MLP neurons of a small language model. Each row is named by its layer, matrix (down: output weights) and neuron, and shows model dimensions 437-628. Each number is 500 + 50 x the weight over its row's rms, rounded and kept within 0 to 999. Numbers have three digits each.
A block is one neuron, or neurons of one layer that tend to fire together. After each block is what it responds to, as a language model described it from the Wikipedia text at the highest values.

L6.down233:477503491531531451418510585527535388569484580467407496548548421534494568447503518506451449548482491472586544517516523506564486550492488452517451609577598486527510486402498518464552475482543558576414448462450490499604447486473474483530496561562462504484541511499530516484634545508467536599506448523523489522453452497498575544521512467580433481439590440442467564503550567451526517559472577419532478507477510453476512501589473362466548523461500508561554570437472534465560496450580499483525434497472456552475520454515529478492470443528427552486499449564533533409580576533575430472
L6.down1275:534557472463509492446537585515521468451480477404427448492500518536523602474452477559564544482524557520554487421463575484521537474545510468536512510424532516495515455497539499517528526460433518420563551358591489586400414424493548519495498525485490497621515505501502533474523499549442563492592479503527519465566383514412516520497493452460470561522427460555440424433551516472552550457461459532522428565419606608573435517481452434416608513515503537584540570500586409485611494413533565492562537537421534550435468503638449484400481538493377600530522561485471479510502507558522518511
Responds to: Digits before units

L2.down390:516518525511571613517468520471494433600443466481445443455537514397549524567554572518492473515571487613447533436470406561483525392410496508536481520428484534472421373384463633449513431469434511579500583541492464551537402541461516504479546468527571565535466531550516520452490505561490521497484516512508584497570543494506527528461502430505602501507513632563497450438525472460570511511428579591467437510628429424511551573459553482489405508486413478415450526510395499543513502465408375441495505434535487528443567478497431562536464509445502556440507483414562540506526473523418525517
L2.down1315:591511506352438472527497503488530532561453473523534534492481513535505437498497526463568500521480480507444455551562460522500520617364535521484475622477511506471525476413500526430546474565461537535500553534494480598471527506510437529481587532506603467544472495522472325477474454594555488496412520514572436593432633461545492520504472510415504558451527521551474493487447470533492512548518523486456507521448498495504534593470564476529512588449379488514491439534510535539581433556560460485516557470488407435499533529482551517472463510521538447550411582544537488514570642494440504513
L2.down3639:563535560450513515536498497539492518516428546447491543483535504489544588555532563503530507556489428595492505553566543547499434431456447555480479560455393537455472401426500611445482500468488548557497506523572421551613488643480449532533508526592593513494450518550489527421502545475525529433440591509526494470588555547463513455509445517520498507506539409489385476497478444357482497572412477477509560527494482473485466477445531456508472535531494515488468471587522566620520395536481472485494514472524458547628436553508457579510505535549532565470486504459510522493516488507452488498
L2.down4068:577581492509482541528510484559491423464483556532470432493552524327524511487556371585478516523502467527457479556494503474508586474442506432526397601477523487522479490412509652378603433520580552503517467436492607505471495568444562513542488547575558511574430482569470387524538564530538452503512470573533558448494483483512506529545569442429568431406498455478423474464518515495522510540452549498547470489574482532445523488461484524439458607454453560550573505480435479545574510452491463456564431515517532539476477509472457454488526465533415656552469509529579514580441446431459525579
Responds to: Unit conversion parentheses

L4.down335:461484645518521582552482587491548443512427423527518545477504407456470452505535453545543552499539388509485561470429563473519524436459494500449497553471546501433465547554506497486473499531550450432613537500482422488425533503566517496422426451557540431501531517403546500410473559520462542420528448529537424519522541514408496500475519467534402502571526461520504512469484569392473490421570500477489547519474468383554533500455605420546511535483517429538483480540483462482606441497477516567566560502473566537512492556430518504448485624628514589438500578532436537524472498462486518482
L4.down1596:538524486547428546474489617512524458468399491581531494473432432447493474516464479444516392481524513566489497457443535533491556524523468515533492552476438514500478431550480485520354560463497502497497486443554515477439473494468539558553542531389546519530377511599496493364475542544514519449465601413512446527462514497511513477483560535460458538572525514439470438437469528487513522521528490529478552520490457557561534484520511458505535576521484424559596503505500523387451489590377439427474566485448541442471511499497506430538595573515528473472449482627344501471430474499508580508
L4.down1780:516448476534491503502450466528479485439520454378510581524524522445531528485434516475565525442490534532524530585514456548459556596414480478539524475470553420402378614462524524495424567406536555421531472480438471503586497421528591502444507520427600469454431584531517495432538536491496493552490459527519623442519458380445491435554576539456512555552452480492584522517503451561424481480447404492468449446517360519528520505505429483485537472498533470517543541560502455562476472465531411513522505541510506447528529489542551491544512613499607537473435457479482413560519461492533504500
L4.down2725:556487544454548454443525602508443541503419504577501466554509507420479537417570570499508393580416390463439418529496513616449501576471533524427491559431497533574481523464509554455557522540513458492428488481507442434403453484408526516505504490511520442558440450481497526470437470510526546434533476446491436499519575551461583497556508486541519471614575427575539461486419549519498506532489489614487443554437422496505387460455532554553518451480410460515545489438462493584516438442451457408495489425408533474523550349491515523517544543427431398461488431491591532475503449533540463534
L4.down2930:522426542547594491415526396536434458537518471485575528498427490481541482519520557616492409445454502486613461526398433462505495512510561542512538550420491501510602575555480484520552573486491488457497489392523552490515513485487602508549498567449429491514412561509531468483500561518540503584469356507526437490455517491501437489531558434553519451551486548526544457539531508525530495529494572451511536482510524459400443469413526512497526541467498460441524396508451511551463424554563539458505519499556466526585514454484473518394526507451557472514547546555516522574436439503487579500
L4.down3587:494596478523458483457432457591528458522471439490545541422364522529581438533524480501477487568470528555547531441502494611570478509455472554505474475487414472475495452521523447456616476413469555499490486493488470460626532498442418538522489494471566486456495489500419502535559501504463470569556439519449584440477479528437497555420417492446393420440450546495563536454494498519489528533450594414489467459496455521484580608596412435425538484557466487572601499453491569441566468450423456612472422505493501545544414467519469506476477455643559478578513570521543481532507452476447533526
L4.down3721:487545420455447543481410501560544543505548455522526430559455481519440538491534549534548421539488464528442508474485571529517523561487433455557452455475500433406494430466470542426521570449517470519525521388604535500578480414547580533515450434487493554435377513549518486517420366478552603433477501488568477566440458482482561507591509340485525457466475582422527544504383565521480505546490451392472531465405521445413516543468430502514520538507483603523614562504568468514527450497490412485527586426469425469527502489474469483454536508543433538487584487534469468498440480549540512506
L4.down3767:567486604542447480523551426465473512464498484402542561536484487384448527523523492583529482476608547530497571574504574516552457498431472468473560478398403558522525476553518575435489602465455497448451563446665513498455527535419481530474430543458472484532568485528542513460535560559424515513529550420492432487483376512495496547519448542473579563528473440449360572516479566475474519561492479608466501363577505624472405440543476500504472511498556503524431509489514477524502450574553482570441425525477522468563538493570447564445402499581452633467499555512543491496462452549486448465
Responds to: Digits in converted measurements

L2.down2314:510509553438483461465538435530501485372415496550498483541539531513487537448548492423458494535432437546527428548425418485460487511496367506564507430443481464552473449447528496464579514534518449526517523559575536451511415452505489501500599473535482449523530498529477616429518526536474570452484440579584528554501439504546510429491516401540481453505522518456498504482501429548445466525497537536494566514539444502519445414549543453447540514440420552541569469591559606449567497509565451454548409445532472523581503446581479513529494501505553573495448512478506488474542433540500450516
L2.down2381:452560494505488450545434514524463575471412533533496517495508542482554494432581548411447597562474489614409534486470628476553496476515455586565591477548551539487460431427415459439516640487488490540564414556465408432626497440449412564508517474468566477495536598533493445552403477570472503480469476513491566495458453567523386496487577555506477440552500578476572510444444494453420455499573606464484501475505512497549547487592465589449589495433439456545557446507484482442536437483603553454468532519439463494549585556505479462469550488533486492444492482467476579519544431512466562488
L2.down3649:442487552462509339571566551408512546526458513440510469513516404588477544492573576494412544488513449677542532482492461565461460496482544518501513521559642490501511469482433497502547574470481492499582491488420515538535478525459515518528473467523545595494478586382502469469569553480467544541519431414522600467495479493455478442489526508531502489487584461489459509515455476496458396566564597497492430482529479423541540471593496437543430472417465496563507521500473499527541492489531530416434470504480506464516495509440544590495419385406558463420453513485480503553474494505444504396
L2.down3906:394480509482473536447568463470518557505551397466451519555403583492515636478467444447442525572405474617485441522498533606580464525524428489514571481552541471501476548430486520482500516467563500575602461464504453521554450487434498451528406457543533544508555549475501455490501401481451609498420490447470601456475550623514525478450441642533376505471473551589499453560527479500440509519508548576513560552504488488539525535528466587623536414557530410573482550495607533497474473571510553525497465506442452460495462584490556469608472504439484474524531584405534446457483566515501518434
Responds to: Table header row start

L2.down417:446447491455488551451518504510537520433508531545571483527610523508528479487476504496497564478439507404471491552517541507534491477519373496531448503576526494530534409424519435551468479460543524489546516569548445519552513464437583458483408501512465509514567514533466523526574504507498507424424605537438403537489499492514577524505499454538480437518538434469478542567509499414491498534506442603555574359456435510557438630464496476587408503545479457516500563561494544503616503509409595478492467462534425581462474498424555574531481492443475418474476524489512474581510550512523514450
L2.down1900:523423411483599513552520543514508481501519473465550454471471441475479496492502555485397533544520519433501496482520488503452567528476484435556512505463517491446450477484549456580495503492487551585598470551479455431531437429333577468320569511505569563572631594515545490594523498532484489547440460473464474544483527536482469495535524436543464482482557488401511539439532531458492535551529498521504539453498411525484466516496581483561417621511481472542505466557605542476468536510534530473448473508499385520541457500466454529432552484466563455412416427502554560583530516450568477418
L2.down2263:362493439502484466456556491473523447575564502530478512509501594473481450515548472595489581458551435534528510477554545555431415499593454536592547467495465416452473484452466478483486493453484561498522554519581441568613553465576524442520497459487415437473515471569419544555467424441465423482409498534493429568468493535631601509491434468575522541498541506525450567587472539424552558510466498630580544410418506543610506496496461353544469462539438386550514530452486543559582444531484517474471512544538387521471546505518606489514354557526468473482505568483559460521537417492476560544
L2.down2593:453501439488473530486577485537496524429439517532515560572529589479532507548535534494561569507559481548487500461455451495396475433501485463572484482542530427472403491468507494504493501501499500532574532470562499508508536406402494474564444513527503577474479516554517610569539570509457452458524646434462345529474465524607521502551440467507494471543503553489517602474464475464495504557407405641479504430464434523455491594506477482472488462574414457522515584531480592578531538487567494490543533495453493509531529528456601490562479452549462488462439563513586473566559523522427509558
Responds to: Function-word-like word endings

L2.down691:498468522492494519488394595555523440545425414583552587558574525430557519558484502571466478419534554563504478571430611512501465477514463455518511432473398512509516531503533563516566447440504553547544503470499484406536514507504509575480508544492460507451423438472563450510516483556595524542388477511501561482513547544581445526527578459488548488604478406509514434435585448464393416512509492517409463465566439569444415447435476502452468443569402502531561439486506463618511635510491466482458500499517437511474464483485460536435409475464484508525494528451371549502537496528556525421
L2.down2786:496510566440518577467512470539586475577488460597551541427506591543503527404434449528473434483489549430523443430431492589465525434513492459481585416418602598450447580535593495618548527447517533531522588520488551458450494457544548582501509540547427470504531533413522532384514521531550453513499592512483555488527537528460505536538441479509522479457516466522555501481538536479494465452549454475431485531464460544488496430551432523416388476417609542496509501489512559510497532478534531472481471550470469532583548481511586457488513538574457495618554549506428491569490433453476450478
L2.down3778:490600433554503545457480413548530565502466351550463493507557573477524537463555552557517548479521566529497494504454524520480448551456432463458510497564494454496402564441381514420515448480501547519513569547510525462433354500516520495437538504506500443446476512420482553391576560499550485458457513548457493397396490483490594392538552397523445474491485512445610502515490512452484543530463399581533472556510488466567544584556567470531514474531472552537536565545484617484589508563570465470535513556405484594566478536556536495483544438526527404582486455505496443481505467471431504572
L2.down3839:495573475536478469558532447541575543495542532451512483500509544543403521548526490432410458519563474471521540413436482449540460572494417483445524530532490568419516522506479512437546610490438494532374545531552455540436513503444537526540557473449481497598425457434430374576409492594478552507479523531492483602518576576530495514506456485555421541588484609458500505482441549514603441575567528479509410524505572495547470485455456570507524480460449458532480483568511491478559512438550492497487509602557491536471459446555443545503516515454414594464501514590551458522549468441452458520
Responds to: Biography career-move words

L4.down478:507409500448536478413496474484596519623524493482621472486456432522605461538500510416486497535499447503585493509458449600542508510484438444484425488531542536446528604510527534432503497475465547461547433422563520474574547495555548519401411520571482511488522557499532475485469463497503481593486501502438497634457562549510494494507509466445475548466467563554551536469471438504496476522580567463405528513520496547476587548457504495472493483538519488515463534533537446466454478450506488518520444478458522517487555453526499540479528478538487461599537557543540479474511434475490540531
L4.down619:492432461583412488531473546403586444522431568534469500534488457538556538486592528420456487500571541534528531540501482562540448477582584474499475464554473480541500404555469540473586512524560523608611480436493598472440539411496454547450482428496522452414569589464565450502555527506480523518473543521574529385494548486474475458555617522504549432562488478539516592474515506576541497487463511479510480527543496503522487487453454534618484537513429575492545539407546514537487460433519516612526538491488459494493489476417555468486447545469558525546458500393498422485579533600624459547
L4.down879:550452534520529507422555502485560439537526472548463486506487506450488435573541484424472546525495566461456523497514547476573418482527560493516490508493448494488508419558531518608500515447562479598508465474494406474568464472546484473566492508483480461441572463435491521495484525400523422428545468506572505486533488521526515575526540561497477505532520514496478563448491468455515390617486560508473581541458527543528522425473485447493542559557504512539449476530410589520513539463509475485422451538533445399485584520426553468569465508503539443539599567436546525455533474545546674477
L4.down2370:410432585445608527536578514477468476539490479523479537420559540509523459461465515468448486520515458490467463515577529512534540456569591550558480486453533483492463541592585480507459504569460554503506635541453477575466505490569445559456553516461509488566504508545347532498393602515453444453544544463630494450550562439505458536555519424486582476460478592524448414511516475565549495518509558577524480517521476500543491518506414443429527456502523520499484491504588523551489418549411506523576533542448522454471529498393525520556605567452463525519347489507474517473465463450467529534
L4.down2371:515485484427527447512551456463469482428533393488478488484506454504411467525525540535427570465446595458564511472608428513405556506466497507485486464429551496420530518490497536446522602511469528526525586504567571495520513369556383492580539502463547554534566562542564384500554490564468560442507533523571476504464508567544464563541484492522501546462451522503395469509459413443463444461553482540542509399459510595534502580587440474563505555395543475538501502494521458448480475470514530516551518487494526481387464526522550466508427465460503521435521576486529478513378435570488524494
L4.down3497:401484438577546394507433554423353445489475593490508447559477509548511572515429534530461524414535471577506522450519619428531509494555641508556539513438532608453494512492503514520480513439499532558483525438555526487520510422468495495437554487548420517452538479449531373519460537512459552494554483438436537477511524498526455543511618561464534563467557433550463404490537522443541398525506484486485506435460513514443542458505516516475567466474461494463478580561481448491560502531476501505447546582506502459384492481532471577572451566544527482534518549470469567407475606593494604565
L4.down3813:509561542467455500557478517452449410545401488431540513491564575651470462459569400528553462489405505510566530541517545576482526547497462553624589561503503510511490518443519501467528553529509497483530455492412541639536420437496484382445579557447477503477493483527441451465559527665441542563487468499529480426489473543439451509506455532522533452573567469490466482508434437422533410516598546512492560546533446502530578481518492435466453484468442485443512481630524499388546382523498452522499539409441558544537472565594394530509464662562453463493558442534449499557564560544499589466
L4.down4052:444488521461505410562514471507417485437486500430433535524438455508497531470550431447514341507534551526506443481501440459549435460512508464477476487518497488528526557487552598494441533512480598480464523438545576550535544442495495431479441436517450511499561575549511437535446461368490504490401514452426479456522575503579481480477559563595412422562446447561475460496583500522567500456534468470460481521449500551528421482491488417466493466434485468506482476492464592579612536449489528464515546481533449431463460475548503465517453535455638593503553455520526528453448506598553538506
Responds to: Table and infobox separators

L4.down1393:461468444373460539505470483480519519499563664470596571502452450421551503399494476546409454477464548473546587434506547449459529479476413520428439581471403574504475471455538498600499530493425614365434464442526484457537502488484457495567466543489585500463610455435461345462353473518449511505508523528607510575459505516435422503490560412590451492448438473472479499511531421499457492524506496498468514485523482489494543584493516532453511489512500484456436526610584477540548500499502509450522450430453523520516503504543574516524518547527504481405490530620518434479443528555458532506
L4.down1960:481450543508578554435468493499569472478480544497613511490527483448380395471505506499485442555574579493473591529518523461504589585497417475500499499519460549451530504438545512486596562496497561503512579454463476535542452483475502543512460542509493456579543496512443533560492424583477500453493556470560427553503362625449506538441580474542466467461536551509522575517525565558472490451545456496502537515460505529486525455504490463521500481467465485468448500629494561503477495534465534426483513490409503520473556479541633433435470426527499443459482405467448522559513392437456500498
L4.down2156:455610424441440584488528483542458489551496562512543551478481496501546441513434564447478523518473478522460509566517512501433542557458551405538661553436522403508558474471545454535532516493528488514494481385515464526498494521448524487517434553525458453449572487501491481419516493500567542583516446441561491523505417512454394500480561459543475478465553497447544536519445450538523509387473453543456479545493472455496489501488566455516435511514556379565426510529509520514458480490476553451462451599554537534467453553518455529526453520523521444465495545521522452564530474483515576549
L4.down2298:456441524533438499588588527517512486488504431453539524540459510496512499509438443494415503510495456485503433547543507468596599434450524492539560459446541446473534575453509493495518516455468610498486557544556507504484454465436418474399563533569587535499545438456521529461581642573473523502542452427541564515554479407416431477400442403486531490492533428431556445595506496451513484565555552537470445433506465553545556435473504498526421446481445504458536520553503517486488454604576538476495553508431428496468483507536433452571537458510505420454445389507524455561552546491436534491
L4.down2644:531461517461516399504531524451470496532527474424456554408416497478489514484515432478489422542459503503521485586428431546487452504490479548475496480486532501528446543535421471491369455568507506546519546459512534444503463528474547509440403505581495413526523443442423483448494561521511521489446496420608617480473513463482497482529486514563535519514456475441477531440503498515548488419551487477585479402513497534563510529521533473540550579506469514564566478503519466426554526464469462498446473554512417463608481572503555557528477504445500541486444530459521498527519547527454617497
L4.down2879:466535554413524509411500372480537468599568539452507530500388474468503490424470511455486475510420543406491521501436495436390506529451488502591438591483528564530513491518548436402469506485420491513593445429482574580464503543492614458531474496660499499557595454523435486434490536535393552465415523465537578396509478545505527438514520494563524561562463478505535499503534435496543409485522525516518575505461463459528478505550541488479544550476506485501524454610466510456546460588537432529486470522506430556538521486493405545516515483542507497585518589430509572585523511549491495470
L4.down3511:399540580594476477497481546413597513437553538502514507562598500532545543525464496521393558530471615477565478406488500510407546504464504491503466543557530504525500487409460466504501449485526430498445541592496546519445553491463482491569487485455447479525524539468519570488501510573502454562454434558424522502418546529520537470533519409518509486544546538522585559433444435443455532502493489534548406516507391544524472491490501463594446486511437592562517499477476381464614515461490532505587514454471502522499556567529506537536642518510439523457478521489563473438583499509445528439
L4.down3535:467495439488515472469495377491425559572567498490494568465562378494551478481514526415553506554453473467494495450527490491479518464516489478479632516454604436564598433517529592506514479540528524400540499496425523569520540497518458589521418505584513553566531555462492552484421506512577496545507528469624425559488444591460525434469545404504587480512493560560442603507455471487578464417518501481436544605454480542392460441503542490498479568669424468431546466486457563505505456454479492497493440578507489497463575475500513583395473494469592530576519445582614548498528450374537543479
Responds to: Final piece of names

L6.down464:457564564387500427460547475543492500480459517466467518602566578530552470434487533475435492440583502518547471589496489440495523461600453541558564507568519452486520549430541458456563441444537461500528461468472447546518508503462521457457492564526503535525456468434556467455382552529434585532473499531481504486475447529465509494549439523550541544497531531433517502494677528508550516508513445533373501541526472486576360519562514468438392523437467523561470538548580442494506435567573469511460559484559576473539459530573471535467443513529510516478482495511503524568531471477478534491
L6.down3364:427498500489514438432508493445498451535589542523577490561459502579435519438503481569482555558485557510428483448504481588428436450515491494460444443556456518475493499481454508537531453479522562517469506554513570479521514531485473505508558477523423433454372535483521448510477509530540534485421496601528510477479391442527435448528488532473537502601478406489464530488469605428597503429494497504484523503465489440495453491612570514495495561559497466564513520555600455573397499502480514491462504568508508499439513502496504531513446492550598510548518425516508567478494618547462489572
Responds to: Slot before biographical facts

L4.down717:504499504465381521394412505558491491537449508555555570519410444508498472550471507492491498578515483491457420510570477437520512424574569467466460457543457534421389452422534411529483466502540485501488521435557528491463441406481500506436500415461440525536479551579505501447516445473476512389505471511481438569470487530445532454514494539520411486459353438434538477487580484487496498463500540482491428452514532430515554453466530453515551474554508527519514495490582477462539550506495521502473550487446449568499528497467522574523494537517453547461539495432494434552446486510467485499
L4.down927:574436555640548504422486537515513514425440454448581426538574536559475486471534491432521399536584482513487496495557501477531528490560509495544370491468551484516484539520425460470551574568571522486505370550460471539557456499497519493559523494458578474484437557450455492461510420471470501506482488584495544459484557577518490495444504529426530454464445584488534436522389544493472505404466588518460523480552474488393438433539454545635510548492449481457495535444477439590482510428469502501515541464552476510467525433532521512505548528534565544444500448488485480469579506494492410430
L4.down1032:599509520490510509530583490540602556459607534448487511455505362592478475463477532537508511435522481457538422445444474510601409405573463573576435563510523411542401431558503490428435441499533422460519449579493518516568487446534464515435530461462456432472495458585440546576480437470461477518503583447519542484471484473490529446507490510455492494565531581419528484503577485461413561463415557431484446544570511465475438523461497557472602447579498442457557375502374497496463517517525555352437485478495412543521513642553543533458459516465452490440549613512478527437530433398498520462
L4.down1294:501421547409586454525478496510544452501551433477532472482501394457524527445491572468486540406531578473426599506456510488542517499534503513475480565347486482533541447378477402478515468611554505483435509509439524495468425493501473509490523441417483448505518410577477528539588580452451552565472511497507460521547510591548467560483522536553468508548449463467463546554441418601496534510449515505505493420561611491549460546464553480423618493503492513568508364455494449565565561456485476528443495560520567593514506448517503585500474484410531480507579466493501470502565494574491493546
L4.down2158:553430418488548393473522542566544510502495571563527468570495508532529534529525475570477476489541512493553579545460444434522483461484538533558435504427456478493480469495504463552599542507534519542459561502510476484513482466566579538442542533497536520476464559478506432584462524507561433432453448515518429523595489516519590490569497495530460478570530509457487384517415524516489522524445536415461499599562426543436444491480428485596535489437407441502481505535456555585501502458426563510529512514438469507452570578546593594591587493531446531582542562534477530514568488539451471526
L4.down2630:528471441524489505417627528478510515529526567546498502548546583493503547508604477520464548549553431503505495503511595566490511571542523511540452510540451460460584470456493492551490502583589535582447529471441495570462490482482506492411476560494581469460462500517508463520511443470477433528485544459588458466522539528507576443513513443476414567559448537511524447565479464611527514522478548505511565440513526428519494484508531566540595488519489480445495489515535487477527499466484509552571590506498573422538616534493492512450583554565396499421588506537480533535555442504498473470
L4.down2698:533430467512389444524478498464541582552507546457512519561524571517529552556481443473513465523560423495618467595547518563495555521544493507502498654442512529484485461498587425486522490650530551559526515482460467516472510495487554515532485503510550461517421571520440518572528431484539436440586502522459527471544470522442546452499469452501452439498482478515500480533474488589534499483530585427434574443491499496436484571529593504445537517382472448434398517449466452482514492460555551546437475454397542452473500513585450489534505519449527598499402585468499485554480493438541434389
L4.down3857:568438509450460399526442491488469486470454539562500481539509471552496410473494606669488511504436562465451514481515567595531476475590458407420455517471525457555520510515434526448448506442542605554531429522434430547564486651560495504448502583556456493485494562471475514528485470462509464568521487495443627419487496502396526517512513528500560526597499532430425533497607513469557482451482494561501538485435511470507488539451447477449518527442515556463566537471460499441518662503494497480452428487476557537517504525480481499460408499558542547542550544384558518546404435491511564443
Responds to: Career or life endings

L6.down189:434406552463513511475455530518508502532461621508554480426543467426448498549541548402565517371571505502485563487571515517460518442502494548528404528466526570532621506450477547578509448499508548537434536487493478510536468492550379489564473590599548458440530485475563441521511423452525493475473425422460421552553508525453468480417522540626495437497512562546489449528544507433494529522472536529477477496456505556412502549549498474538494448427534542543543543541546549542459548443481555529488507569465463455497425479507495587486508503451546505422520458538519520419552526459552501463
L6.down1422:423577416510507578523456607574495510552520487511576401454549558447448422482487515388549552495499493432529515401516495467543521512442567479352586464496430566496520452454444484485466550536586476535468551501503524509446522624462413555580505557548396543518566469614487589461519476530515479578538480459498503555527349496583531423515527478557462500479504496522434497502466475515444535446519566518566486505435509515432535556515416384504466518488604532476543537555485592573515555519509582579560512448512547533472501513458477419514510486515503462424609431478536509534610529507432495524
Responds to: Word-final piece completion